{"activation": "geglu", "norm_eps": 1e-06, "tie_embeddings": true, "parallel_block": false, "init_std_up": 0.0191, "lr": 0.000725, "beta1": 0.9, "beta2": 0.95, "warmup_steps": 283, "decay_shape": "linear", "steps": 3953}
MLP neurons of a small language model. Each row is named by its layer, matrix (gate and up: input weights) and neuron, and shows model dimensions 336-463. Each number is 500 + 25 x the weight over its row's rms, rounded and kept within 0 to 999. Numbers have three digits each. A neuron's up and down rows have the sign that makes its largest values positive.
A block is one neuron, or neurons of one layer that tend to fire together. After each block is what it responds to, as a language model described it from the Wikipedia text at the highest values.

L3.gate162:476489485474501518543468501492486499437503509478539515496483514494519510496503476500484491516484469496523488450499477503420483531467461470512491491469474492490490494519522564542526495527478497541462548519488518519521514464504479486461473549529523518537486527458488515508514482532511516510461536520518546484486504528513511445461517529486504504506524505487517482486551502485542517481445
L3.up162:528461506494473508487510520466490515466492525500526482502498511517513482521488465519489491472506498553509514446518524490481453544486537518524479506486455518463542493500461455480522486470504552507502496503471494511505480516500500496495555494521490528528470509457497500552511528472554495475447503515437490481489437489527509483502512546522537558540506518472498445509486476512515483478482
L3.gate559:486502479463487586501448522498494524437481515506511498512487489532510519471494479477507454489477507519553497492503490464512518529506507470493443481478503551516528521537539492493478469479509520501514476534530515500496513463525511481523504511509541446459561528475487504552484519514501521482515516524505464487453515524503533495506499514520523535512478458447531493500532529505483500516533
L3.up559:495484495495499511484423496549495508436532466489518541510538508492536526462502487469497449467509531528485456462538501450472480533519490522509511485518490534497525524523483467495519467514537580474458463501519468498547497494519455494491495517500500488497510481482524507446505543501528474490527501520527519494509464491480485482476513517468510486506468550487472535510523506504417502466513
L3.gate564:470513533511512542491480494476500532499444520494494525512480473470538502518519536528509477512462472517448478518513510513503455521465471540506505497517509468449548507468503501482520502481477509477528483483546522513469520539494525520516484448493506490488524481492519471486497487476493534493501514525500488527475500529468453480475489490460536477504544490482472490479495472478536485478516
L3.up564:496469515568495494487484503524459492514476491485519478530475490465470556485516470502508489522461466492548482529488496503488491456514516506504491478510547476510492551485445486505457516483471503529506535464530504535503499490470481512505462558537484488506485469534464508479544493483488471484494491490463531535507496493502508495543506509473463521500524476500492469496538527497493489471505
L3.gate1088:488528501493488463531521443536544516509468507513535511512534541476515482517492490490496514494519501454535535499464485487483534487520489469482497485453500503492512558510486461473487511484510475472504507520496514475531486508520496494517473473516512477501481515538513505515497498516459501542508540452521527477478485494528485479472480487490483476468444543487485508507474530438485501509485
L3.up1088:477502551528514504491542512481498519520488511492493461496485521486512541485489480477516543500508480459521497487525491492525565499465500518503484492469517514497510556493502502462454486512518482476532500500518490488471498528501486463551493469480473473476487494495447519462477539498497498479516476499528471507530505475532448497456482508527472512505469515508491501491475471518526487490502
L3.gate1194:495484455486480554511479504497488517491487505502497525491540514485441487517550499478526521487467550469520543506470499529522528490500486550491503499525516516487504486547468485517512469520493479510539471507528504481489512525591535536492500556501518473504514509516478474530520529498493462485499474540468470511486544468492445468496457484502488483474500520473515481537482503539492527503465
L3.up1194:446479485492453484482489518477540512509500494489509519518497445516513496474502507487497445452498467506470499523488468486508498524543521498504510528513532527516516523497534466513494526545515508512539516493510455518499517499471486510492480496531467510513504500487499490484488505490424487486501522496445462457501491507527518492502539486517519475465439541506453485487505513496488520549508
L3.gate1223:469469517500447550543502502495484510501477515486461530472483483499510544464537474502471522534494476496551472495497522524476510513466510515491458512494500499484519497505514490520493499499453486462474524524529526520468484566510531493487488480501534512535522458505473474472464488492466537492531498487506504517468500539498474465475551530500541499490489522532500501509508552509476503498438
L3.up1223:499520460516499475479487542497519471508465528478470497527524498532493473495540535510499513485477501554526488476502493483462537505497503526503552492499546510492489549525521476512459504559484554532545516460522464470490505485480467492450471514508501508505476482492447469442472496503498524513511543508517544469507480519463497465458490526542473530451463551510524476505503478504536509477528
L3.gate1349:474497472471476513517481450514488507486472540493531528481472533477466488500521505464503489518459466508514521509516539543502535499542494482474503518484512448493508516480536478517491488507508518433532526498512490505475510497520526504460483499471521514505488524511473504533498489487532496491514479554512529475459472491500478516507499514497481514489489474474485466500513494505544514508531
L3.up1349:509514494512526528504554513537534548532462485451507533509475494520476537504442502478507482504484503521530515511484546506487536490499487551517470491479525497479511492470503491499508489505497491475481524515508449455495534474561476504480496525588501537476468484520523526488521491512470549497535501545551477494478534521516481508465513476479494501490489492524463493503528473508514514474485
L3.gate1441:494528505483454506522530535451550507461436517501503527464517487516502483497532509514455529473494495532511484468494505484490500489499515473510503463489517509457493506511469511491467499506488486471481487531520473501530465531491530463485512481484482523502441529499464480485495508550518461485525482512523549492514475552522499458501507508495507502510493487502522540539481486513498531486444
L3.up1441:482509492456539521458522495493494510535454547481503553521464533499480454499509578539488507480490494534468504474469499508503503468528498513529477510472515461488488526546505519506490524532522500473480537511518513474506494498523508476501451558533481470510556507512472499541522505449468498526457518472472556525489493491490515487458458495488477452497457536447494501517529477514482506522539
Responds to: Proper-name endings in lists

L3.gate21:485515499533508535518486477494468496542469517465491501545488536534517479477537478497471530532493475510475465494445484507465507528487542491507532514491481523484480522517494554512466503460497520525496520525508491534493510493494532507537478484501499491476496470477478509550511529498518506480487473462475522518475465511508478473502470460499478514547484539495530460514463506461516496511487
L3.up21:502477508530509508486510468540471536484498505526486503547485483523501516471441509477509513490492488530541477513547503495519503505511464478523488490540506518505508535483543476508518501546485466501514460474494498503463491487499469508488516534458479537536466480501479494462471476566541477522454510467531528510511497515513539506531512471541568505478552491493469427471510502505474521511507
L3.gate389:519467493466507497493462490492531503505459495461527548486527458487538529481480491499490462433498476526489505477498495494498513496496485524456473502492542493477525466526506548487519478484545467490546486476528475501461506438551470491555460511490497512525506506521501480513528504487496482527512479477505476480496525506492521497501487511480491474509466480506477471500505524521509498524517
L3.up389:510547518518506515480428511484484511552496482502457532510466496519478517532518516539536512507487518489465496523492436454491454525492492490470509517511535502515503483499512499490506482549500502513492508525519498553487509472478486477527520465503490477487473503531562495450525509505480518536539490538487516473492515530524520513506487526468495523521504499463488529482494497467496516498496
L3.gate403:552484459502462490531503483501457558518519499511503538474493472509512465508533536459474484505488487507521474497507550473508517528490453483533507466492471515459492484488553524504519516471520513504482520524517462537487473474474514541561490490513484518486499512478521516504507510531494527529493501492496498472477499550497506505530482513452479479465477507482489524486470480504487504500468
L3.up403:514490491456528507524502483491505502522492525510515502475495499498518507532553488484489538522481508510483547557468471478445528525529460493457560493573466507486495506447530517512530484499520571498478500507531501516505491450465489511510485456476514511476529497512509464484478515498489501513483520519512510533527517558513519503535500529470504467518466504494483499511465492536508555521513
L3.gate486:507493512523513470513506485486499516530510526489506503515455531494466498508495512513460501462480479455498458523530498501499531517458500522536477499506495503489455495499492516508523484507471511546512484512479483513496492478524470501549450483505488488471490468515481516492488489515482493492489549479504464483491495486457513488512497476474502525491510490459512482480540481488472506511499
L3.up486:475509516533480519532461499491506497445498510462480523516507506507470498443537512532446520466492506488468446535479490495531513545492493533513512521493504536478504518513512520488511481550526494470523466503497469505489511471527537487542467507476483530483505469476505461511509486505492496529473515510497496529525489502489487505526496504507518535526470471494509494454487532539496509519518
L3.gate515:478475485534484490495442513519518492503506555504476533482499525503532524442480502477483513510491526506473520504494500503482525485509485518458474512480522522487477505508453560482507499528505506493518528493535467530515488497535498531475511460476555526513528460481490508528497477482504510524480548503476429489512541551501515541488502512452521487522528533493479482488517504457479513522485
L3.up515:497514490487557544518503481501521504491474488484521506528516518479532507534451473471465491465521478503518508552531532492508523537534449523517519483502495535484515531505517536533521492505549527519495435491479490500478502478500486508551496525485492478515482512493476453527516477488501498512504496522481491489463485444535477522555488488529483475494512491483531475501498463502522544475544
L3.gate785:465468529483529488504513490509476476500497539491490518516485454487525548479535528479500502490534489466496491526526509474528508487502486489481500476528505464552503546505467494543496514502532489491520491474480496500507512491498507479471481525507490493473508503542498474489509463486550450522527496533472502475475574539509484487500507525491488482500517515505556452482505496515485528482500
L3.up785:450472482508495476540525528507447461514536482497464531516515535479513465457525526481457541508514556477521507506485471490524475482489491508493505469507457493518550541502511516532482515488474472471526538484512499518511488534522495483486476529486517501471505494499494498513494454506483483538538555459513489510513472505489445460421498531481492478471522497496485480528482475519469484488460
L3.gate816:504522502476551523454489488476536544446518498481547514513506506513487506433480512475497518501523529478526473490450462500517482458521456514503493517488507542505472505502486500463475460485473479464493511488510443529507527460490462496498504478517537498499502440500464472484469529498503482514508534501490525521492484495479503483512486505475481505523501530507523495510535491470500488576517
L3.up816:524510522480511454509428459491493497517540496545464553511528511469508544506476470441505547514493523486484543558498494504512479499535483495489500485532534519545466483527552534509518479476517497512515546516496509511504510528477495504512502500472511498512536505475518482505478534506481495488514510443477507491472521479527535488496472511471508459512502499471486468489467516522513483454537
L3.gate1071:431532549506520503496477467561518561502494513533504524501484482478477513496488488481448493517492496519499500458499538511491539488535491485512443481481513500497499509503497492507476488477493526496513539513461501501487492500536502495518510495502488518469515506507505486509491477481508566491492484429509509495509497477489453503512484486537462504479492512537471494499534449495505497529535
L3.up1071:518499494529517463485528487503516498500493529501491488501511484510456499507500512501534491498496494506490513497523504532477479500498474511502490510506482444455530495507495539493494520506533501505484476477491470493502505511526498488450488503511468482545475497476468519448538514461477524516483523488550507502456524476476511489495493491499485513501474489539511467538490443493524481491550
Responds to: Clause-boundary connectives

L2.gate82:513516492513537513512465461529512459482522519507495508518516488477519449504537482489478487490503508477485486493508520522450494481520484506492537513500511508528478545506532531488484542494540515521424472544508494506473511476515500470547473477481513515496497476497507517488462527512457504469466584496525464510477508520525522522458496502449485519460483468456504497501481512453509536524496
L2.up82:494526489544502509517530492505465495517499459509473555540528451487527504482501505468489546483487484494544472514511494490540515496539485443540563498506531515509491475501518530480542525489509476513486468454519492539475508481473476498538466540475478518525441481505537490505502499523542520502545483471538479530503467484470453488492516484521511505470498527527468475517516465506555505521476
L2.gate108:479522488486535497506505480528515512546521493480538474541474489439496517488467514467484531468516491474483497488506489515493486473516494521530488470515501507515466495480536503477500490455546529524456457504505495505496456487534497544541478515482506528503495491481502478556516490491510508488462499484557539494451519485525496529498504483506490496516527498451493524524525490512534516463534
L2.up108:513524504501521518529535506506484535510524509466526523511505483505492530491485495459488491525511479537464451498502502477484507526506481479493492495521494469460491448527488476505465535478501521481516505501476520548491496496448485480514477562480483488490456552473499492507497492488485485521486470494469480545506502494461454534476516491540476415471516493532492477505515531509501501493490
L2.gate129:515520475503467447456519484489496494501500492492533498511462512486533525487500514531488466503474497467471510532547511483524556493499487533495469491484491479507462494471484533506545553479489466474501510495503529466508519475471483529506501553509516498487467517532513500526456472534464514541511458479485476519506485552448501501520503527503513490497508527490505480498491499448514513547470
L2.up129:501533478460519488482463534517499509481511532532517488495536515488538503451570534512485484450475482489462485543541531510491513480514529505492493490495496490493520536446481484456519479508509528473517490487541494461525495515477479485472510517512522550515472497500533497479466498508504494497555507563514558493530524502506477508480528569451498494516484514493481496494450548482504493502520
L2.gate196:495492500485509527484525508483484483484468495501466500525523480472523482509471540478493558513502540486507481498484484527487493519528521466495499509520477542474520498468518511479532534513494518533420438509540497509501459504486553497540459517445521513495509471472514510559480505484474479510486555500499461541537512491491469524461521495471475503476525479477472495528467519458508534503483
L2.up196:506481490507506552514523482526544480526461458503512465525491531503507497488492499501480488516493465536505524510507498483483514454544513484469512499475535539514468473471547511477533487465432527532491486465540509506481512506518474478503514469535506485541522445486474477487450471488527484466460517468493469509491458487502476462502506508507485516513504486467498494495475493508499534500526
L2.gate263:518479493470514426490537497502470471467505575467508482478521483480518483497493531479463549478475512469456488507507483512494550546523494480474484507491573498495506472494542540540494505433509475501499550513494517534489490520548536501493500494497502539458432518445531498465455557521479542495537492473464505491485513529485504482453487485478470498468522482464471501524528510477544486518504
L2.up263:524474502504507481514505507476441471491461518470482481488532483505500494511482499515524529501474495503471472519502500531491483491513516445525484542500550459463499501484525521503488455482513456510534546472484511511532492512606498505460478469483515528493471464468512521490482576497485539490551478510510503505518509500521513473474512504512506521476535509486464494519517507516523453480501
L2.gate945:477511526517503480474467457519545484505501479446521494549509477494443509466486512513506500509518508460468482508472458522497501491531488485505517474496501526479480535505511526484480512482530500482461507537497506508490536492538540477523491508433488491471506500479491484485496488505510495524475518502474497518493546489486484503499464496458493520498460482486510497521506506522488520549474
L2.up945:509504500504532484522424523476457506490513540544495543499520507481529476486506473482464468505462488486489509487483509486517496501499509505536467515497516505488471493500546512493497520505497527479522490461481523512481536491517502496496516517460497517494502418519481513509471505520530470499496528533448480547496474488547501533566495481427491487492495469517468476474432555516475499486569
L2.gate965:537547494522522506476499463520503472517496571498495483542496477461551497446495494458490477483493516514513528517458456510513537515530477541510484532489514521522491489538543502484520545495546503478492507505449507541459492465488504458490513496483544533492495470505548453492498510515496509510493525448499501497528535475505496472479489465498503488460517481443517498549473521459489511528496
L2.up965:485492486470479472549487470517501533479446518453520559519505472483505498502485536486490519522455514508514479477453509448489536528518519462520494491506527483503508512470484542500515539480462520481481513479535496500538511472568493495512471534462529498532521443522519517483503489533525537517536490499528532517523467511504509517444514442519522511511491559551474484510519531500493539503528
L2.gate1530:502467537563488520474475536475535515517488510493484516481502517501507487517514544455478505491499541553550496527485469515511508505502463523522498500455544483463523535507544523481480513515461508467484482470493588508517516499531504513500495466486462527515498457470531453473510548521481470515485478504508524522518456515519511512473532467470545534473477514506471546557461540477484543480534
L2.up1530:488502507473526502526473524518485467505533506502518518523549517509513444521537506522510488470526502510441547491476501530529554492563537481494474523520544566509480512520489540507488532508526489482488510501494532517526497500516494489531471444510524471531525532501510538514516528522502473517497491457515468509471500504536466544440466463502502485501494512462518453491511472519468472510519
Responds to: Sentence-ending punctuation

L5.gate1510:558505475454519518486502537487500485499472510519459497505502527476501463541468545446484541504486472477522451488453517463510528501525525499502477502484550511525495477471487448523488495497471456486521486516487526549510500498503483492553487503505506552458523454499490473529487469488471497478445471512506535466517499548487495510488505487527549479499502545518473520530463526478464466500523
L5.up1510:512504489469498494492496436506564420500500494467493464485493500490496490486475497548525481509514526464487510487476452499500541492527460512484520495501528516504484505478482481461499508503486456481470537448487492486542504492478519500535480526498450485475502539503488537466500526552484490497471465471510480480518526493540491530487522454488463534476497493506503498529521474493493512502481
Responds to: City and place names

L2.gate96:494519518481479509528493545496508482491506464463493502501494466473541518486518515511486488496457523543512480517496520512475475509546541509500464502512526489468511479501488550491514482481517521494518495486480493533478501510530501483549499467445500478494484461462508483520469501535506515461513482527494484490509526521509479484474448454478466501491473505514513496526488487500492477484537
L2.up96:480516510484542487517508518454515456505491552535524529482486503525502502517539482495518493533506535499469482524519521514512487438516515516474488476550477476454515505478494486483531526523520500544529503516514492489491480498533514497484449519505516503513499508519498516527495488466473494503470478500478471447470490487483531488503539521490505464503512544527451503499463482484468495483479
L2.gate352:476522514520495497526514468504492488497490530514476520526561494486489533476459537452457534461493539505535494530469485509491482535501491488468480532539500514470481519487514522513469516485527510512551478511515516514465491495535480534505523496507456504532523539446518521510465493440510525544495499518463502506541473530485522503488476504538445511503515512436481484476504507493490522499477
L2.up352:466508512516504501486456504525525502492512487498489509499545436513509481466480550485511464506463523500523530479516494540561472444467515484461510495541472505509488496528510510501504485452470486515546463530498497498440491543485504520418488530533470488477488545503486541475484436474505519488531450513465487484477468522478505427510522507514527495512480516484483494514517514500518534466469
L2.gate514:502544510516498506535503478488510498483523496462520495494476480496487485530479523513522518521466541466465465476476477497484458498507532502472464469507492511458549449507517500475521454493508465511508471524481492522493532495539477502497515441490436519511524521500521540481517467480464537470499520500478524510460449514515471494486461470530461481472496476536495559522545463534444531495516
L2.up514:456517506483514483517467491526500473479513474459495480510493489518492509466474541507537485473483483528496521463497530521510519512526517490480453478516494443496527475457527500514514471489472494500497530477531485527486546513510545516499493507484504481474490501527505496521558461525479513497446489471461464501475508491495493506493503506460463520505530474489496530462458461466481503494507
L2.gate751:508493511502510505506518528529522534497523521533476485522444512532464493526481537493486530500504520474482448492514536502490498498458483484505502507460516515484524537502512482530489483500528511499485537498537490518487513525512512483508440515519482459453453474518475533489507485525497520503507483493485495486519449523530477452538502522468464491474506487486511484501473524465502519506560
L2.up751:442510500486553518479555518460518484467500481471502484442471515485488538434484514510510469484471517519495511521524498468521476486484516515506489498477535548470478476484466494545494537497505520500525508456516488473511469487504491476533514513524511529485531507471530476547528451494510493457495503503517454437457491535466510442485517482494466511503514538497542511459483532523516473471511
L2.gate960:449531491486484471516556516496462508472472483523509502488488454480524498506505463446548508500531528537495535495488458523509515531549544479469473466493523526448510518467446514521559484459532491481528542495511528487522470486487474512537470493497480560493552535470509527510512502483437491510491496453504537502492488498456526547500495524496516490520495477554490477478469483505478482511504
L2.up960:483471538434512483487526499507484461503500532481467539454506455534468502522516504504519474503474531529491510482529479501484482463503525526516510492495477515459498487515546486542481516487470499529507514498535493525489519527518548460469493551522481500459492500465492528508484528502509462500510484467532507541445484509481486456455513480518517486486511454492534503480487511525471484488475
L2.gate1221:490517502490529487525497489502541526485533485490488487475506503492536486473490506506502537545481528495517503517488530445486522519527503507476528471478489518521540484487514489489527458478494511456492500501509526533508475515486521506539478494474526528495482478511521489485487472492511477483482519472529500462508510526479498539490505491512496487495508500522525491508539489535472546482514
L2.up1221:473469486495523496485448491500483440515493510494498518465505460547545484476544540490503517525521520518533457510473510507525516447545502455496525528518470447483527486542480487523552470523545480511506512514462429453502495476517495583504476501488455562493525499501469545508508474483514462449484513494516550474507500500498492541515516530502530496497521502538473481540523509511485490489490
L2.gate1247:504500479441486506517510514465478521505497471497527503519458500497505531467518481502477515457475515514504482492508506529456500506493537552500450491542495511405521524490508490479463459494457530516518484485510494508502485534502493503514506453514497510502490505456490499519532487504536500475490505502495479485503521527529490487484503483518502537508537510507519501485507532543467483498508
L2.up1247:513505485534497518502539499522531502485483514475540521495481508541488487505548497494508504462517486481486489472508508523487517499510470506526466543504541468511529512479438535488554544460469451538509485479508468531514496492497518489520493479473523523491488518506484498468495516459509528546554476496520549486523498503460540512453464513505498487456481484489522478488484515502475451518509
L2.gate1526:504539519522507490471511515475496517461498489497483490479531533514538511502497473470499491517487519483521516464493455498532530472523484523482499466501490514431508524513478540454459519463547498491457487484529517538504495503521521513527507452543484534515513498560519485447473474507516531475511564513464473528493469512463518521512497491447468512481480515490505535496532557476482522482474
L2.up1526:478492519525513518507485484551497452493522508462532506504561464498526453478527476518499513481528502515477498527481535461498513518503525460521504495499509521513521468504504463474493435511487470530532516507494507510480514504559499479561511479494523513493528489481501520502553509492527517470461490499492453503513529561470541524491485474484506503519504492501513519509476512483483468487549
Responds to: Proper-noun onset pieces

L2.gate23:504530498491488503499517518484504493503477508476529555498471523525428487506518481530533496474465532519496518520500541522481541518499506505477552502437508482513494516486503506508426515492496467519491503517510544511497467529517470479486507488518465515475529503465482486483445499497532529473510517538475490517500522533520528496543483509466483526503519529497499478445515539480488513497513
L2.up23:471495488480527477517513495485518522467513461487514414496499484487507493488454513468488464511503511461489512445477520492489480522544486523476509484497508508472492511514503465472500502513538471474484514454491508480494531491521540505478521518477518481479478541516489518523488521493564472478510461469484477495516494503491489487466534529517474468524505518507527514531480469463524443478483
L2.gate347:508500514484500498503477474537448492469463534457457480449510491498484500494531521486451528498520508477512453442466530494462565545475495518474488429457515500500505505566548496507458535494506528492529496525516515501466594528500505484506476500479526505487502539490536541493508521441508490569514495491490438543501545504478481516497516505531479513506504479480499459509525505498554512499530
L2.up347:544542487474491513487493489469511489471512522480522505485519502514486518487460513504516532545459523509524497517494519480500472524513464498502490529514536499482473487471482501528493545529497508514520468514507535487514492451563558496480450505474536494510541483510539465546443495520549469495501469508533486550527490490494466503506519490500476526456518508520534489495454527488535517534460
L2.gate679:460472480456468489485473541508472536509489540490481488480499487515508467485495504506516527491503488482482462517522495504483517481488521502491467478543511472463543511492537493540514480504513496527485521486489500516507451509479531482495480511528469487536518510465526492499501487482446493513512506513495530457502485547529497499529496519518560534519475498469517523497504513516463498497526
L2.up679:459524496527482506515497462468501458481516497495522525485485488472511543496519537479535487493477455532462510492458523470478469502471488495469476509511512515483488552556464481500495511458481511491480500509518472535472548504525503517478500464503486501494492499481464534475492474537475535505490480502497496489458485526497475527546447453462488483458469499506536516501489479484505504529468
L2.gate682:507487526489487445484504511459490513481550509465536485512477484504498497462497490495508455505488491472487481519503486548470500511510507494489463442498490475465518480512518504493469485456499506448515527479531534551523439523499465516473501477516501504503506488545553518541520531487516506527470481514496458543518490522489473513479524512519491518435505493499480530506510525480505524482511
L2.up682:483453470499469498525467484519536503467507500452485499525543501462499518493506481502482505522477503507503469526489563466502488480530492448494475469481517492533509468512541495478473517490442530480459528475507486485481455476535513514510511480466528490548485539499552514480500462476424488505466492540510500500505493497450507514517523500529531502479453519561517455521523517485501508512526
L2.gate849:493488516454515486530492497486513520491500496493517491485518510439497502517487511476494490532488466479525505488509498536488532525505447495474500519474520480513512527504507533520435528481528461489502487487491530503471470477488446486483502483486473522514489497532529489510470506502525500525495529507497477519504507489491507507455484450468510519489492515516451521499489464458545506495535
L2.up849:489535555510508467530526530503543551465533484489461508506540519502520493498539514503466524547488506508464477480467520560461534485523448530512487483475478493474546501488485524540490527489531521495489498508486513496509524512521468509494477499513501514491487505486488516477520473461480488505489489467511477510493490493535500516479448501445487497515499477517462489469482464441547504505531
L2.gate942:504480503534526504552493519527482496512486509506536529488553524518474501498524453513464518482492470505543517487551540521443539471457512491472544482497513530526489555465495488491496493475503550479497466494510467514470467470525481494478486471524497492468538489508517499528526515497505452539513521501491505540495494525501470471505523526512499517448489481458566498492529503545497523521482
L2.up942:506505494459469518493501558512506518481478502480494515493514464445486542518501458532457456516474502523531496474504519498540481489518529487491502483474477484493536510462476472494475464520521513490508535483462492542466511533517496527484521534503538518565537497507472506483527457451484449571479484524470473487507457516500544474495517484515513500473497542454534416523509529513468472476508
L2.gate1098:503518472511485505523464522464489507481484486451450501485546528522511492509500483501516556498495525546500499464527475481475513537499542506515499502477505511477533478535472512464484507528498492547532501495527524496485529538523515465475479515469476505508507476539489538556555482495449526498516489506504508528537448535444461482510489507511486500463507513574493496520472477518513462491499
L2.up1098:478553485511523518499482477496467541479502469511500513518475505517464544551518512513502471521493484466551549475512532516493514463515528525503467469486499488504495524542554500540475510472517502485512463468519491484502490442537469506500504490499522475519506478502529503531511501526490510517491536509517510478490484488503451528487470485487475505521547525505539507497499493490521484466470
L2.gate1204:519515457480487498492518516490480504508508560521541458457498555501444476465471484522477493529478463514514485469549469467469531541464499534494479519505513536493497476545483483503500493512539489499514508471501509506529468498535512489502488481467465521503474464508457519482509539508483515493469486534486474495501488485469525502534522491496492466440516511479473481508508508501484495498539
L2.up1204:498493490511501528474502487472443471503484495488501488521473471457449532513495512515525519513492465503506460528520554515481473545503515501463502512499517466510508478467530517544487455482450503503500554452515492490464481464496528490503487525531508523512507514476493506505482463500512489498517500529450535548500509560487515509496493538494500489508515545474535516513512525478493481518471
Responds to: Place names

L5.gate183:479491499482486547499530516493445495525486470500528529523479455478450522501534457500458493546481495518493504527494507497474505548483508507481486479488481512461475472558443503487552487509502471465496500499511463476511525470501464542513492473495549469462495498504532581531476468534506532533528488513486524493507521506456507450508491466507473537537455490519546482521450517464513481480469
L5.up183:470478454453493536503455479442482455455470488507544491534455525504509479505514523519531508568454545487488535492475494476485506493504467543523483457470545480512510461434497505503495521464490475499491521500504465519523514544491489499512494472507510498507497474504519513531489535468491475447497464501481507499512469500509496471527511515534488504500524489510516510474490520509470483537508
Responds to: Fragmentary names and symbols

L3.gate144:516490521507467522483517564522508491486462527448524489521486472540496501515522524501509502503502524484484520476500539485487510505483515526482446462504473519436515508516509507485571495460502473542494478496513455464503521467482474529519501514511513505510494543492477529469513476548473482491514508513442551512515495530489471422484443507470448463491504518504487524471539498513498503479485
L3.up144:446507494485522505486487507504515520515517504487482452532473509503503504478521492528541482518509465498519515477543451508476455458497540489445520500486478472529521479512485453479493499560477498499505490501477463547504504489464453529524516505520526539512533449469511503468480481478503480515479509525459497451540502510510507544533494495528472511497448516496506514477480504494481501501475
L3.gate224:500506485526491505572549536510519505495512466511474499515520463548521473499508522484496471495467492501500475500482517504536523514519511468520502470521535521509519521530517535500546461505478473534471525518506487510533477467506508521500472494516494522517517498471492545505512450461506535474498457498481499474507516509487515443499503519479515487516517500536554548487553493515480472463467
L3.up224:526486533507539509492517475501478511530511480522454484519490471512506493489518535504519537523472481507509498480539519499496495463527516463520514492505508542475463530511506509500512516490532484494537513501481458546512474534522491526462506469504518527523481487512466523455507503491477493466502476490523506484518507520477484478506502507483504558479483496544494507497520535512472502460458
L3.gate362:526481522517498462434515522523521496460471510491514501473492479499475463499535507475456498538468556541503505465452478510499509494505455500488499447489506525452471524525520485488521526480534540533478472528466491528466530483503478469513526506519524474503485497424483485498507474508522528548498499539477511512496515456469506487514478479449474527503525512542492515529480547472521536533499
L3.up362:501476512502477486489474504451485502464504506496474521510470502491533479444487545468510487545445466488508483505509509482507463483527485491485498496519498503484527534539546510483498469546499548477527442479514483529515537501494532473500501475535475501490459477492477498526566487493522505500501495518473441526481539521526499518517534496469495473500475499503508520487542515511469485519498
L3.gate494:502471466462536526493453500503487495533501501491543519486418533487497513468563472490472504509483505500499452493535508550490500526506504460493501443520513478533527506519505545543472480488523489526436525475458520534519544504502514504518511483513479484506518487486467501519495532522468468457532554460481531514494489524486469479522492510474432480488492522548498483456535546510483544492484
L3.up494:503546509541461514433504485460530501494516432480535487526495527493445508487492467493479494489465513489539445513511526477483459545494494518504498496494520527462527444501489489495492462475465543493498499498494497513516484492496460444521501494545496498500525484500505491443483517473494509548464471518500451501514491542475460484531477496502495578499495510513525456470494509510520506506500
L3.gate803:489527451503510493525515489465474492526531468444471465505540505511513508513526481509473453497527541486557483515496493479501471519521495526500461503475481480513517449483511526482498540466476490522464480443469480518483450491498454493493518519500489489491505482477499518518503464498476519523498515499464503490498481503508529512480491442480466542542490566469491492500459494503487489467517
L3.up803:515515465462475503532467524482513466461529474489470446472508519490498516500494494507479430484507490531572517532501495472499469516501516489502474486518516484492535490520531532491466485472460497481503489469549511449535498469523463519518540496503477501499520519484519502507475492507504502550503491506508464475489507546503500519509508456558533511526463487468451463497505510472548501518522
L3.gate841:505502452466519528516502521491491447522496459489500502533528510496516525543544474497494523452497537563519511536474545503486481466545510544497428481497494472456527489468520457502556498515465504536498496543490496526463488525508504509529523465465516502486539499499485475478503541465463487480512485488461496473502449509492524465460486492518540503493523546508535498459494535491496496474458
L3.up841:540481521489517487439486482502497463493526484490518493512498463510487462479496491482495453489507514516522532539533437473464530499516473453489472513481483505521520483491553485470485507496525478546487493515513483549502503499513498528483524511557520500507549481477503453495500492509480517530490519525458523502509486516494524491501486483491513557517538516512500529568544492479506459496493
L3.gate1029:476491492523491518507497516511505497454480546506524480530492465518543497470525519527490510486487498480501523493487507516452482461523500565477485469494508492533540490483531488460491508517453489498522510503483484474464476531511513508530490449553491550460541477523509458484447508484513469502548520530471487484468497480490478497474459538530480468526470489526497485493530493489477484513498
L3.up1029:446505506512504492532529483540494485508497471499471473500503514507537483483494502480451536513511486494478517492503448518491483533524492527472514493463516523487501504516552530511480556476544503511526452517509446489489492499466496495474511541432482501507524513501496543508466532474509496471472506483493500471473504521505486482490490505492499539512525506521534509529531469485484461473509
L3.gate1315:485482513470525480527537480491526525520515508524500464507523529509480531451504491536465501528500530509490477504514512519522512521504495507532490492519530524465492541504473482508467511483463472479514475481490544449461512494487474492503518536504473468503493481450527515525497520502487463490471479487491494532475477495517491528494519462484441477526489546508463505495500506487511454467476
L3.up1315:510499498506492485530491578492504486457485490545510479493495528521547496482494525510457472510481532503524486441475494497498500514475554480487461452487540539490524503561518492476558436481490514488495518499498477558545490476501498468485496460445483528501517488505522498530537486478478480497519490503462494502498477497544515431497519485463505491469522510520457471535514483499488509458552
Responds to: Name-initial capital fragments

L5.gate720:502490501509528468512495500506540472519432502468490522539500571475504496528497525487462507502477523493505514535527508492471474473538482431495499472519497482519496500487539534498508536494499493510462498489491478487527511518452505512490511485464468507508475510516478477513493501505520522521515519511530487522510516510499498510478485464478454508487538514516515498511499469505518496482510
L5.up720:518525513491478525520510534490527514507467445514503507506559496505502465507472478476498498525447522525505475534505557490502516492544469474509499523496529492515487569471488529478536532425520499488499488500539463529524478494493508501503485519449568497520529473543515473499500531485507521532505495490490507533503504529530479501474517459457499540506509485532492501424439533500504482512517
Responds to: Sentence-ending periods